From a checkpoint of a small transformer trained on Wikipedia: 14 heads of 32, 5664 steps.
MLP neurons of a small language model. Each row is named by its layer, matrix (up: input weights) and neuron, and shows model dimensions 0-95. Each number is 128 + 32 x the weight over its row's rms, rounded and kept within 0 to 255.
Before each neuron's rows, "fires on" lists the tokens most often at its 100 highest values on Wikipedia text that the model never trained on.

fires on: "em", "r", "le", "es", "el", " le"
L3.up355 [174 158 131 106 143 171  91 100 196 140 137 162 151  90 185 119 166 160 142 135 152 106  84 148  83  96 117 182 120 134 132 103 122 104 138  98 136  95 105 124  90 143 119 134  98 105 152 117 127 135 178 125 116 157  76 104 119 149 173 114 107 124  78  76 165 167 142 109 128 138  78  67 100 186 104  54 131 151 127 127 122  96  70 128 180 109 116 119  82 125  86 135 116 170 117 119]

fires on: " it", " It", " met", " is", " in)", " are"
L7.up321 [129 102 117 172 126 132  87 115 121 169  91  73 146 130 130 184  98  98  87  93 168 117 102 178 118 125 114 146 120 122 136 126 162  94 128 173 100 185 127 102 124 116 107 122 132  95 164 136  85 101 174 137  94 112 158 136  91  78  63 104  82 162 131  76 133 197 183 128 152 120 176 152 116 164 144 136 160 160  34 152 108 153 118  98 177 115 134 104 108  85 140 104  91 125 104 120]

fires on: "-", " for", "ld", " under", "eb"
L7.up614 [111  93 118 119 141 115 172  89 162 182 123 148 141 128  92 136 141 141 139 191 133 121 115 110 108 131 114 143  91 101  79 150 146 122 131 149 153 126 156 221 106 189  75 149 159 176 124 138 129 149 108  69 144 123 142 126 139  25 125 130 111 115 125 175 126 141 135 141 110 148 126 137  94 128 131  98 142 164 103 130 173  57  77  97 222 136 156  83 174 154 143  87 102  79 141  42]

fires on: " |", " •", " +", "-", " −", " /"
L3.up131 [160 131 102 122 118 121 171 175 153 110 187 150  97 129  92 128 131 170  80 117 130 100  53 151  79 128 137 121 110 116 121 128  96  64 105 154  90 108  69 143  96 112  61 134 157 127 143 123 168 142 185 141 156 134 147  71 140 100 169  76  70 115 152  78 102 154 115  53 167 174 129  97 121 131 153  80 142 182 101 123 146 110  70 122 159 210 107 110  85 127 168 135 102  73 177 109]

fires on: "le", "ure", "e"
L7.up577 [105 136 126  55 143 155  98 139 145 155 127 164 144 116 112 145 182 165 118 142 167 113  87 148 109 108 115 120  91 119 159 166 148 107 152 112 161 117  78 127 120  96 103 138 160 119 181 132 148 121 176 224 175 156 151  71  90 133 142  78  98 142 151 138  89 108 176 116 172 160 121  84 145 112 172  80 139 142 100 165 174 155 118 136 146 124  76 132 145 159 101 159 126  95 117  73]

fires on: "og", "ap", "g", "C", "G", "ag"
L5.up206 [109 131 117 121 158 122  95 124 168 126 102 129  85  81 138 195  71 109 143 111 138 119  36 109 128 181  91 171 119 122  99 158  98 137  96 127 160 145 110 152 146 139 147 203 183 182 133 152 142 150 120  78  83 126 133 135 129  56  98 117 149 115 155 116 126 130 116 120 239 149 119 136 159  62 122 116 137 194  93 108  73  74 137 105 156 134 153 104 109 152 184 114 107 134 142 108]

fires on: " W", " res", " w", "op"
L3.up418 [165 119 113  68 184 135 132 101 118 137  82 118  92 161 143 149 113 145  82 142 181 135 122 125 144 104 100 111 101 121 188 159 165  80  46 143 140  94  91 112 128 102 130 144 126 166 175 152 119 127 193 117 124 122 148 116 127  67 144  96 104 150 126 109 135 149 161 146 145 114 139 130 142 152 202 145 182 169 131 144 155  95  50 169 146 129 124 200  84 173 106 100 109 154 117  80]

fires on: "'s", "al", "ial", "ol", "p"
L3.up215 [145 171  85  79 120  71 163 131 131 150 128 159 114 170  62 118 154 115 151  70 204 118 105 118 166 139 165 128 130 138 111 120 127 155 133  94 114  85 107 127 121 126  69 179 120 121 159 155 133 104 124 128 190 129 139 101 135  78 178 142 123 144  95 151 148 130  76 124 153 178 151  89 169  99 164 125 119 162 137 221  91 191 141 120  80 105 113 128 115 158 136 120 116  69 131  80]

fires on: "r", "-", "e", "am"
L3.up145 [182 159  82 122 151 148 134 151 107 161 114 158 125 165 122 131 218 158  86 176 116 141 122  91 103 165 125 143 111  76 145 124 152 137 208  55 140 140 146 123 120 125 105 172 141 129 162 156 108 163  93 143 156 150 132 105  89 119 113 126 156 122 153 116 145 183 191  76 168 146 144 120  85 116 151 163 143 180 124 134  99 100  77 102 134 126  91 148 114 125  90 172 133  88 157 111]

fires on: "u", "ent", "ud", "end", "oc", "el"
L4.up674 [104 104 109 115  87  64 182  87 138 141  62 129 102 131 149 119 170 161  69 151 196 172  77 191 136 108 117  58  68 118 129  94  95 180 111 104 148 124 108 164 138 146 148 183 115 163 142  83 100 153 150 157 120 155 100 106 105 125 122 138  67 151 156 108  79 187 149 108 102 108 134 115 153 179 126 127  90 130 129  74 106 148 161  98 198 145 165 140 137 121 108  78 120 139 194 137]

fires on: " at", "h", "'", "i"
L7.up854 [172 171  95 137 213 132 128 164 171 117 115 195 150 103 169 146 122 125 140 113 126 130  89 175 108 198 134 111 131 124 170 131 168 136  46 113 141 134 155 124  84 106 140 108 116 175 203 143 153 116 160 123  91 119 135  60  95 146 156 166 101 165 123 122 149  66 142 140 158 136 165  79 124  83 100  89 132 171 190 167 167 144 149 118 131 167 118 128 120 111 160 150 146 147 143 189]

fires on: "h", "'", "-", "'s", "ib", "ia"
L3.up372 [109 111  79 104 177 188 132 119 123 124  76 168 125  96 125 152 152 228 135 169 183 107 112 145  99 128  60 116 168  84  92 104 184 180  97 178 134 161  65 120  83 155 118 194 120  93 165 113 144 133 145 142 141 160 138 110  94  82  85 142  38 126 117 133 154  90 105 107 148 163 176  75 143 132 133 126 156 226 172 119 171  89 112  83 116  82 142 103  42 134 179 111 118 119 142 129]

fires on: "on", "et", "y", "es", "any", "ins"
L2.up54 [120 125 138  66 107 130  83  83 124 110  43 127 116 123  86 110 108 145 135 105 204 138 100  98 116 158 131  89 107 123 115 116 128 161 145 171 159  99 120 134 156 107 161 124 128 173 154 128 170  74 148  55 116 210 105  97 101  90 132 143 104 140 149 128 149 100 127 138  94 106 165 130 137 118 139 106 112 123 138 129 101 119 126 129  69 176 139 134 176 109  89 149 113  79 138  69]

fires on: "re", "ai", "ia", "k", "le", "ce"
L4.up40 [114 179 104 101 142 159 152 138 165 141 109 220 154 102 151 132 132 100 133  78 143 184  76 132 112 121 109 105 142 118 160 176 156  90 136 125 146 137 147 119 104 118 111 122 165 110 134  93 156 103 161 184 169 111  72  92 133 155 136  19  83  86 139 129  84 107 144 160 140 129 118  91 138  93 118 125 142 131 134 134 127 135 134 132  92 176 140 116 118  85 114 111 100 139 155  92]

fires on: " by", "it", "t", "ant", " than"
L3.up88 [115 168 109 142 148  58 186 121 122 160 174  98 123 113 183 149 211 121  58 147 157 194 128 116 131 148  96 103 125 107  99  81 194  89 130 175 144 128  95 167 109 215 155 159 128 179 165 118 113 134 134 142  89 118 115 144 127 131 154 129 135 183  97 110 107 110 110  95 174  96 131  86 106 135 175 116 103 168 126 133 105 184 119  98 149 158 141 143 183 108 116  94 116 150 128 146]

fires on: "m", "p", "i", "o", "j", "a"
L5.up696 [147 113 106 144 148  97 135 168 155 128 146  57 126 120  89 235 106 156 162 116 140 157 161 144 184  94 109  97 122 178 172 206  79 110 120 161 129 131 101 141 106 114 106 209 103 104 113 186  92 179 110  98  91 169 106  72  74 102 100 175  88 143 113 129 132  97 123 123  99 131 110 122 120 146 136  71 146 171 146 133 172 135 105 125 142 154 136  96 106 202  99 123 159 122 123  64]

fires on: " |", " in", ";", " of", "h"
L7.up279 [127 130  87 141 127 136 150 149 130 117 178 107  87 167 147 135 117 175 156 178 166 146 157  69  69 125 129 103 129 177 132 100 191 132 124 153 113 128  99 226 126 142 136 130 126 108 114 175 194  88  94  77 118 146 141 122 155  39 105 149  83 168 114  55 159 146 154 106  99 106 116  84 111 126 123 113 174 100 141 157  17 152  93 155 166 175 121 167  98  94 175 110 109 159 125  99]

fires on: ".", " •", " /", " most", " number", " Length"
L4.up653 [151  86  95  99 161  81  92 115 139  83 116 145  73 173  95  91 103 126 159 136 184  61  51 105 133 151 170 130  89 143 140 150 121  70 114 134  98 147 106 172  83  95  63 119 151  75 163 170 163 132 134 154 145  94 124  75 133 151 148  83 100 164 150 117 128  77 125  74 149 127 132  38 166 128  61  80 169 164 152 133  99 124  84 129 110 121 145  99  62 132 102 204 109 110 152  99]

fires on: "qu", "ul", "iss", "ulf", "ilit"
L4.up858 [ 72 115 171 144 173 139 145 102 117 145 180 139 160 103 130  93 104 172 103 166 114 111  32 139 142 165 118 160  91 138 165 138 173  81 164 124 144 102 104 168 101 120 151 108  81 141 143 103 138  68 149  99 161 151  86 112 184  68 116 122  56 163  79 147 173 120 120 169 163 153 137 128 170 169 175  61 131 179 138 152 106 137 112 143 184 116 164 190 174 172 187 163 105 138 200 107]

fires on: ");", "=", "s:", " ;", " |", "ations."
L2.up670 [154 154  63  43 166 118 134 106 131 189 137 184 141 106 155  85  74 160 116 110 145 102 119 148 149 145 181 163  71 106 130 129 125 108 105 152 160 168 123 109 131 114 144 139 120 143 149 179  99 138 135  86 158 166 139 114 138 122 105 105  97 140 182 128 170 101 103 101 196  77 169 127 167 159 147  98 152 125  78 149  96 112 127 130 161 170 117 117 125 101 119 179  91 123 147 137]

fires on: " The", "w", " W", " \"W", "-w", " w"
L7.up221 [102 118  83  60 138 145 125  94 112 136 112  98  93 112  96 185 105 125 157 108 158 188 120 138 122 126 112 117 128 101  97 145  91 103 107 160 151 153  60 136 121 165 115 165 165 138 202 191  84 128 136 154  68 114 143 116 119  68  70  77  61 121 151  83 143  79 150 145 123  78 175 115 140 147 166  81 113 157 164 187 129 111 117 209 170 114 151 127 105 165 126 101 141 122 149 130]

fires on: " /", " not", " having", " has", " had", " also"
L3.up514 [111 106 144  69 133 121  64 126 169 102 151 110 234  99 162 139 144 157 134  99 167 127 109  95 100  63 127  83 118  57 129 161 109 140 145 122 162 107  84  81 107  80 109 103 118 153 144 161 129 134 133  91 140 123  98 104 102 131  61  95 200 127 153  96 130 150 155  96 110 171 150 120 145  98 139 137 148 152 128 173  55 124 134 134 114 158  49 130 130 166 168 128 120 107 148  95]

fires on: " |", " r", " C", " R", "ur"
L7.up512 [114 137 127  60 122 179  86 138 122 113 101  90 154 116 129 163  90 164 164 167 149 142 124  88 107 171 130 173 177 108 125  81 164 133 143 125 122 119 119  94  34 187 118 139 110  55 110 120 153 132 133 115 143 133 100 151 155 103 128 109  80 159  99 108 138 129 209 152 166 138 103  82  89 140 168 136  72 143 170 120 130 122 127  64 186  99  91 181  53 189 140  89 134 114 120 110]

fires on: "-c", "ig", "r", "em", "ab", "-"
L4.up427 [172 153  85 121 165 117 148 115 151 142 105 145 152 161 155 100 208 133  75 213 146 156  95 145 107 148 114 118  32 117 138 102  98 116 117 157 105 112  29 114 106 105  75 181 158 139 181  96 129 144  98 135 117 140 152 145  85  85 167 107 117 163 122  58 104 127 135  82 193 140  87 132 135 164 101 137  63 180 117 159  66 133 118 100 113 166 197 146 109 127 133  91 129 154 116 109]

fires on: "ity", "ology", "ing", "ement", "y", "ce"
L5.up98 [125 200 109 110 137 117  78 116 153 122 188 122  85 149 141  99 129 145 126 129 110 106 124 163 115 155  94 129 121  99 147 117 123  73 106 102 141 173 149  98 159 100  92 222  76 162 107 149 109 147 100 119 137 131 105  89 137 117 158 136 212  89  74 152 160  93 139 138 112 151 108 129 161 163 198  70  78 157  84 145  96 177  91 153 212  95 145 144 165 175 122 198 112  88  51  82]

fires on: "n", " \"C", " \"S", "h", " \"B", " \"T"
L2.up514 [120 140 181  90 211 122 152  99 142 122 123 140 104  83  86 172 151 143 175 122 125 182  66 158 138 147 141 122 153 127 129 107 118 130  72  86 136 153  81 177 142 133  93 116 114 113 146 153 115 121 189  98  84 136 156 139 121  86 108 110 114 135 157 122 148  93 125  85 162 132 160 106 204 177 120 125 159 187 191 111 144 146  60 128 104 119 114 126  95 106  90 127 138 121 137 147]

fires on: "i", "ist", "ag", "as", "is"
L3.up82 [157 117 112 139 178  82 150  95 156 154  77 135 107 186  92 189 139 112  62 159 116 179 128 132 108 126  75 177 119 111 144  97  85 115 118 167 111 115 135 156 151  74 108 129 126 107 142 134 109 104 176 156  89 138 114  97 158  60  98 195 149 101 134 146 121 142 117  96  79 182  61 135  70 159 157  82 141 139  81 118  90 174 108  71 125 125  95 141 116 157 116 177  88 118 130 179]

fires on: " As", "As", " under", "inc", "i"
L5.up510 [110 127 149 141 119 107 142 119 125 140 115 156 162 130 130 124 158 162 140 158 127 112 123 137 171  56 197 152 159 140 145  91  97 132 120  98 145 119 146 154 160 119  70 146  68 125 124 155 160 125 143 149 115 109  65 114 205 142  76 133 163 139 108 167 135 120 102 132 128 115 130 127 128 160 121  86 136 117 140 120 171 119 150 130 118 132  66 102  77 193 137 199 157  88 101 162]

fires on: "ud", "ow", "it", "im", "ur", "az"
L5.up128 [ 83 105  59  74 127 104  64  79 145 159  94 130 181 141 124 117 152 173 128 118 165 156 123 118 121  94  88 125  99 131 134 162 152 123  85 136 130 173 116  94 118 125 103 152 115 129 135 119 186  87 130 129  89 152  80 109  97 187 160 106 101 163 124 129 109 125 110 112 162  58 161 144 120 109 118  84 146 113 129  72 119 104 103 137 143 144 189 169 104 113 171 125 139 117 127 125]

fires on: "in", "h", "re", "o", "i", "ro"
L2.up584 [143 118 115  87 100  88 157 107 135 157 165  90  93  88 124 101 141 161 185  71 123 132 140 151  94  86 104  68  89 106 144 213 152 117 115 144 140  88  95 173 101 137 130 144  83 119 155 120 179 157 153  80 118 146 124  76 119 185  63 116  86 141 168 123 173 100 192 124 137 121 156 114 113 127 118  93 124 150 115 178 100  50 106 148 183 135 113 106  96 153 120 135 109  65 162 129]

fires on: " 191", "es", "ces", "ones", "ology"
L2.up450 [117  96 167 125 138 114 113 172 137 166 126  92 151 136 112 103 145 198 156  85 199 100 103 139 151 139 118 110  81  83 136  87 132 134 104 176 107 152 113 153 111 129 171 137 123 112 104 123 102 104 104  96 116 206  84  87 104 130  74 116 114 142 146 117 160  99 131 170 133 102 166 107 147 144 178  83  95 116 124 153  84 100  71 162 101 143 141 154 164 113 166 140  90  88 180  95]

fires on: " War", " war", "l", " men", "ir", "or"
L7.up9 [149 103 103 101 181  97 108 129 178  92 115  40  67 158 137 126 126  91 168 178 122 149  69 150 155 134 153 107 159 130 123 172 162 118 156 125 106 204 108 130 131 146  54 144 186  80 128  62  83 145  97 114  71 106 124 121 160 121 145  89 114 152 175  96  92 111 118 149 168  72 140 116 103 145 156 116 115 195 137 124  87  86 149 111  89  96 181 139  83 146 124 152 123 122 137  30]

fires on: ";", ",", " |", "3,", "s,", " and"
L5.up845 [125 109 115  93 147 125 116 120 135 140 163 134 128 168 162 193 137 194 173 139 121 170 173 111 137 102 102 129 122 154 135 120 137 155 121  96 134  95 162 141 109 114 152 157  65 112 127 143 116 156 160 129  83 113 149  68  82 119 124  71 121 151 136 118  90 183  79 138 151  75 201 181 130 130 157 127  96 120 122 130 126 104 112  78 111 130 163 155  97 150 130 120 132 102  54 104]

fires on: "ent", " total", "pl", " ass", " Total"
L2.up263 [119 126  80 101 148 166 166  82 140 101 137 129  75 186 125 144  97 121 117 111  94 154  34 118 116 102 118 131 128 122 161 166 142 164 131 132 117  72 131 164 137 102  61 101 109  82  93 104 155 115 122 100 117 164 158 149 113  97 157  68 147 172 159 154 109 117 129 106 114 127 152 147 127 139 134 152 120 191 159 180 144 143  96 146 115 208 109 147 128 142 105  64 122  97 156 130]

fires on: " s", "S", "t", " '", "\"", "w"
L7.up143 [ 94 181 117 132 152 132 176 147 155 113 140 122  84 134 115 166 137 188  68 127 130 141 127 150 117  93 144 173 124  80 125 108 162 144  94 132 112 193 133 191 136 137 122 146  70 123 186 144 128 132 127 132 106 103  98 118 166 173  96 130 127 149 110 124 113  99  81 122 148 149 142 106  96 145 180 117 156 107 165 141 104 115 122 130 145 132 123 183 114 109 109 105 130 134 121 102]

fires on: " Y", " L", " S", "ac", " Ad"
L7.up246 [164 131 135  78  76 128  90 145 106 110 110  91 104 138 116 163 142  80 134  81 136 138  63 176 179 128 128 119 149 104 176 129 134 109 219 163 166 110 119 176 161 214 154 123 214 145  96 105 134  92  96 147 187 169 142 137 131 119 106 135 193 150 127 122 134 107  98 150 134 118 133 122 111  99 155 141  57 137 166 123 114 120 124 112 129 107 125 106  84 151 201 149 185 122  91  77]

fires on: " in", "–202", " of", "°", " Tournament", " D"
L7.up177 [118 121  78  96 139 128  93 136 116 160 133 170  82 113  93 115 188 138 136 136 174 129 137 104 123 120 134 116  40 160 148 170  73 138 120 143 128 133 107 238 190 190 141 125 124 105 149  65 160 137 137  70 191 112 160 130 123 150 159 106 153 132 110  84 180 147 123 103 146 135 115 102 108 139  97 129  97  92 126 150 108  34  77 189  73 125  86 106 102 113 137  95 113 144 108 148]

fires on: "n", " This", "h", "\"", "i"
L3.up257 [136 167 143  56 186 160 156 110 130  56 112 131 122  76  87 145 163 177 108 141 109 110  75 118 127  96 111 121 136 144 166 130  75 164 119 129 125 167  20 165 101 124  92 167 100 114 141 130 153 170 165  87 112  83 141  58 124  76  82 115 151  91 108 118 172  70 122  50 144 175 159 131 146 180 128 139 119 166 159 108 173 110 108 170 121 140 139 130  78 129  88 154 110 130 160 121]

fires on: "ys", "ks", "oc", "ip", "u", "ance"
L2.up648 [148 126 133  95  88  87 185 100 171 146  93 191 146 120 180 153 155 168  90 159 158 123 125  87 124 126 105 155  84 108 100 106 145 110 144 122 130 162 110 126 136 127 141 147 112 108 125 155 148 158 182 123 108 131 119  75  74 132 129 135 111 183 121 136  64 144  93 111 152  81 147  87 174 162 157  86  95 109  68 156 120 137 121 144 178  65 156 157 157 142  90 123  66 136 148 107]

fires on: " of", "y", "ras", "ash", "sp", "on"
L5.up223 [107 159 146  84 163 139 133 144 130 164  89 157  98 102  64 138 115 125 101 123 204 118 115 112 199  72  90  81 141 128 150 132 196 116 151  97 121 141 132 112 120 167 110 117 162 123 117 169 109  78 179 113 101 200 152 152 154 149 134  91 108 139 114 115 159  77 142 135 134 108 190  92  85 138 131 112 148  87 165 165 106  95 144 168  74 170 152  95 117 138 162 120 120  81 219  77]

fires on: "rag", "az", "im", "ot", "ear", "urs"
L3.up755 [ 85 149 131 109 160  96  73 143 182 140 121 153 109 199 153 148 139 155 116 152 146 109  61 161 115 121  68  78  81 133 134 181 141 154 108 187  98 125 123 130 157 107  80 132 116 117 144 163 129 109 115 128 131 155  76  86  54 179 124 159 123 114 166 115 172  34 100 118 161 131 119 102 152 165 143 111 150 126 110 100 111  77 133 152 154 122 148 142 149 185 171  94 114 107  99 120]

fires on: " sp", " met", " p", " s", "-p"
L7.up759 [124 113  94 147 141 107 119 132 127 185  97  84 107 139 101 106 128 119 100 158 118 138 118 135 166 125  72  75  52 180 149 108 127 106 121 150 202 169  91 158  73 116 116 106  69 114 129 185 122 157 169 142  86 164 130  74 116 159 123  98 108 139 141 127 132 135 187  86 136 122 220 149 103 129 164 114 128 109 130 134 141  84  46 151 181  93 131 153 137 112 116  98 130 143 100  94]

fires on: "n", "d", "re", "ne", "ce", "ett"
L3.up371 [146 144 200  81 133 150 120 142 163 106 126  37 186 131 181  82  86 129  95  85 104 124 130 192  98 151 157 152  96  82 112 168 145 109 161 114  77 153 122  95 133 116  85 170 137 161 137 101 151  89 128  91 188 124 143 124 168 151  68 166 130 112 164 119 119 120 139 117 108  54 162  70  83 152  94 120 117  80 129  84  82 148 124 123 143 122 167  82 100  86 167 126  72 142 137 134]

fires on: " but", "il", " \"I", " \"W", "l"
L2.up166 [158 127 136  82 160 144 127 119 125 137 133 122 135 109 120 178 158 107  85 146  91 190 135 149 148 116 139 113 126  87  60  52 155 161 112 164 150 138  62 167  81 128 101 157 136 130 120 153 153 160 102 159 171 126 111  87 112 152 158  96 133  99 125  95 117  99 111 112 176 149 142 107 107 145 125 113  88 173 161 133 100 116 126 130 139 173 123 191  84  78 131 163 125 139 152 169]

fires on: " and", " |", " for", " she", " She"
L7.up604 [ 80 148  49  52 189 179 129 245 130 132 129  85  66 139 107 203 111 175 129 105 109 128 137 133 111  92 100  90 144  70 143 121 178 126  70 124 134 165 180 173  83 133 162 111  97 150 125 145 166 118 159 102 110 144 126  95  44 113 138  66 118 119 196  81 120 144 107 160 122 118  94 165 138 138 153 130 144 134 138  96 156 139 116 120 135 163 120 150 121 137 146  91 135 123 123 163]

fires on: "n", "an", "re", "io", "z", "el"
L3.up602 [166 149 117  73 121 146 127 140 119  81 103  77 158 102 143  89 135 186  75 113 142 170 117 158  92 157 115  94 143  90 138  71 129 124 142 200 131 130 135 190 114 177  70 165 120 115 168 127 153 109 189  87 187 141  80  89 148 140 105 131 136 112 134 152 133  76 101 123 131  89 123 148 121 139 106 131 167 151 104 124 102 113 105 135 153 101 161 134  79 126 115 138 117 118 165  93]

fires on: "as", " Los", "es", "le", "os", " des"
L2.up631 [118 163 149 124 135 113  97  62 108 154 171 146 145  75  98 156 132 143 184 150 145 136  52 144 109  81 125 180 150  78  86  91 147 127 162 141  89 153 141 152 126 143 179 124 107 103 156 148 141 118 166  56 178 159  98 133 202 130 144 145  78 144 108 102  98 173 125 125 126  80 119 125 124 198 138  98 149 152  98  69 133 109 103 132 106 139 130 119 108  48 165 117  89 154  98 145]

fires on: "ig", "ab", "w", "c", " ph", " V"
L4.up201 [123 105  70 128 151  98 168 170 143 144 155 191 115 133 121 145  95 153 139 155 122 103 129 139 149 133 148 107 126  33 112 137 190  86 126 128 143 121  56 155 130 194 134 118 106 179 180  94 129 114  93 144 147 142 131 122 139  99 107  65 108 124 155 150 139 107 181  90 154 127 114 134 132 143 137  92 144 130 112 129 108 113 112 110 112  93 147 103 142 144 155  92 135 132 105 138]

fires on: "r", "e", "h", "l", " ins", " m"
L4.up753 [129 166 118  87 137 193 141 125 122 103 104 154  88 196 119 103 171 145 121 125 113 177 121 154 202 158  69 151 102  74 171  59  94 137  76  66 138 157 115 139  70 171 112 142 122 175 166 143 131 185 139 119 112 128 113 110 106  99  99  92 102 102 102 118 144 135 191 105 170 101 142 139  76  96 152 150 137 166 187 115 130 115 148 157 141 129 180 128 111  80 127 143 131 180 108  54]

fires on: "is", "os", "ad", "as", "o", "at"
L7.up547 [131 117 124  76 109  95 104 117 169 154 123  68 110 156  87  97 169 134 134 158 131 179 123 140 121 122  82 136  75 169 122 132  85  90 147 142 149  94 133 140 120 149  88 145 104 147 130 161  93 168 165 140  96 156  96   7 161 133  70 138 166  85 121 116 104 162 199 143 115 170 149 109 130 145 155 154 138 151 125 120 113 156  67 145 138 149  98 183 161 186 136  80 134 105 186 140]

fires on: "m", "p", "a", "o", " hor"
L3.up187 [188 153 138 111 143  94  83 162 159 127 124 115  88  89 171 138 136 124  92  97 136 152  94 112 144 117 210 148  80 155  86 174 112 158 167 130 118 117  76 114  84 188 126 149 108  75 145 154 201 121 103 138 171 147  92  90 107  59  69 115 100 150 153 129 135 113  99 145 123 106 132 114 151 154 144 122 126 148 123 152 194 126 120 175 117 134  68 118 162 192 137 105 170 129 172  61]

fires on: "at", "it", " at", "ad", "ant"
L7.up647 [164  98 123 137 156  62 176  72 122 128 121  68  74  76 166 166 115  99  65 104 142 112 139 144 217 124 153 106 156 115 147 105 209 106 160 190 108  92 171 112 169 137 147 138 146 113 129 137 145 151 122 154  84  95 118 131  67 113 138 122 144  74 143 105 167  56 111  68 127  58 127 177 196 145 185 142  89 172 120 134 113 170  92 146  85 100 139  83 136  83 175 143  91 126 169 138]

fires on: " Pl", "ol", "il", "em", "ial", " 5,"
L4.up241 [135 131 101 123 142 139 174  89 130 123  95 182 142 107 105  59 125 136 183 124 117 141 120 156 124 111 113 139  90 115  95  65 204 127  82 198 175  84 116 150 133 125 129 163 165 105 132 182 119 137 129 120 165 130 123  83  99  93 161 111 126 154 102 144 138 196  96  99 133 118 130 132 175 173 122  98  98 173 113 183 126 139  97 188 123 155 135 163  78 145 130 133  87 113 143 118]

fires on: " under", "uck", " human", "-", "ib", "er"
L4.up623 [135  84 106 138 140  70  78  98 176 158  90  82 107 147 104 147 151 128 188 150 140 108 132 104  73 191 187 158 124 123 110 111 118  95 110  86 139 202 122 128 180 170 111 104 184 118  95 170  93 138 121 136 149 128 151 110  85  46 149  89  39 147 167 193 110 193  97 113 175 117 108  87 177 155 129 112 113 104 117 106  91  75 128  56 123  78 179 125 153 142 166 129 107 111 118 105]

fires on: "ag", "ap", "and", "ep", "iz", " Bang"
L4.up702 [182 152 124 102 166 166  85 140 172 160  71 152 115  97 141 142 156 144 144 134 137 193 108 103 137  70  72 178 144  90 116 187 120 166  99 143 173 123 115 151 139  76  89 181 155 153 187  80 111  90  83 147 195 153 149 131 143  96 124 123 104 155 119 116  83 148  81 120 181 177 129 100 157 160 145  76 137 189 139 146 102  87  75 144 171 163 146 158 143 100 159 161 117 168 121 128]

fires on: "el", "le", " /", "l", "0"
L4.up834 [156 214 144 128 111 122  85 130 176 171 136 108 127 129 159 118 130 184 146  98 112 123 154 148 126 150 141 187 133  97  79  78 159 137 115 117 178 121  94 135  94 130  83 118  97 120 160 136 151 103 130 108 113 194  99 135 139 143 116  74 166 110  77  80 147 166  73  99 145 133 131 169 109 117 113  73 118 162 110 136  93 150 123 146 111 123  92  97  98 154  74 113  55 114  87 127]

fires on: "o", "ad", "a", "é", "au", "d"
L2.up172 [119 144 126 132 163 126  67 108 165 149 134 140 121 149  87  58 155  99 167 120 126 118  91 191  90 136 161 107  92 126  39 158 138  97 179 202  89 112 159 176 108 152 162 218  94 138 126 155 103 128 111  99 143 109 140  34 150 156  85 169  63 140 218  46 162 151 103 145 148 146 127  75 152 126 159 100 136 184 165 146 152 117 105 150 127 141  95 126 125  88 121 111 125 108 179 140]

fires on: "ent", "art", "ven", "i", "co"
L5.up106 [113 115 106 105 149  83 102  89 164 143 104 101  87 126 107 121 129 169 131 130 161 139 115  84 152 137 143 105 156 119 103 123 121 147 132 168 194 140 118  94 114 165 114  91 208 152 174 143 118  95 112 163 115 110  99  90 127 102 145 149 112 152 152 102  98 134 142 122 132 120 188 106 101 184 152  97  78 161 127  74 152 155  77 151  86 153 197 106 103 161 151  76 106 129 180 162]

fires on: "s", "ity", "ing", "ton", "ter"
L5.up36 [125 149 152 126  67  36 159  82 141 186 140 186  59  83 140 146 150 143 103 101 156 133 105 118 151 186 158 124 118 133 151 112 136 162 151 112 165 126 107 158 154  95  94 183  53  84 126 191 128 168 149 181  78 126  84 115 107 127 102 164  82 157 125 131 133  67 105 100 119 124 110 144 142 121 197  97 148 119 103 201 124  91 111 107 164 136 145 199  97 174 127 165 126 108 101  93]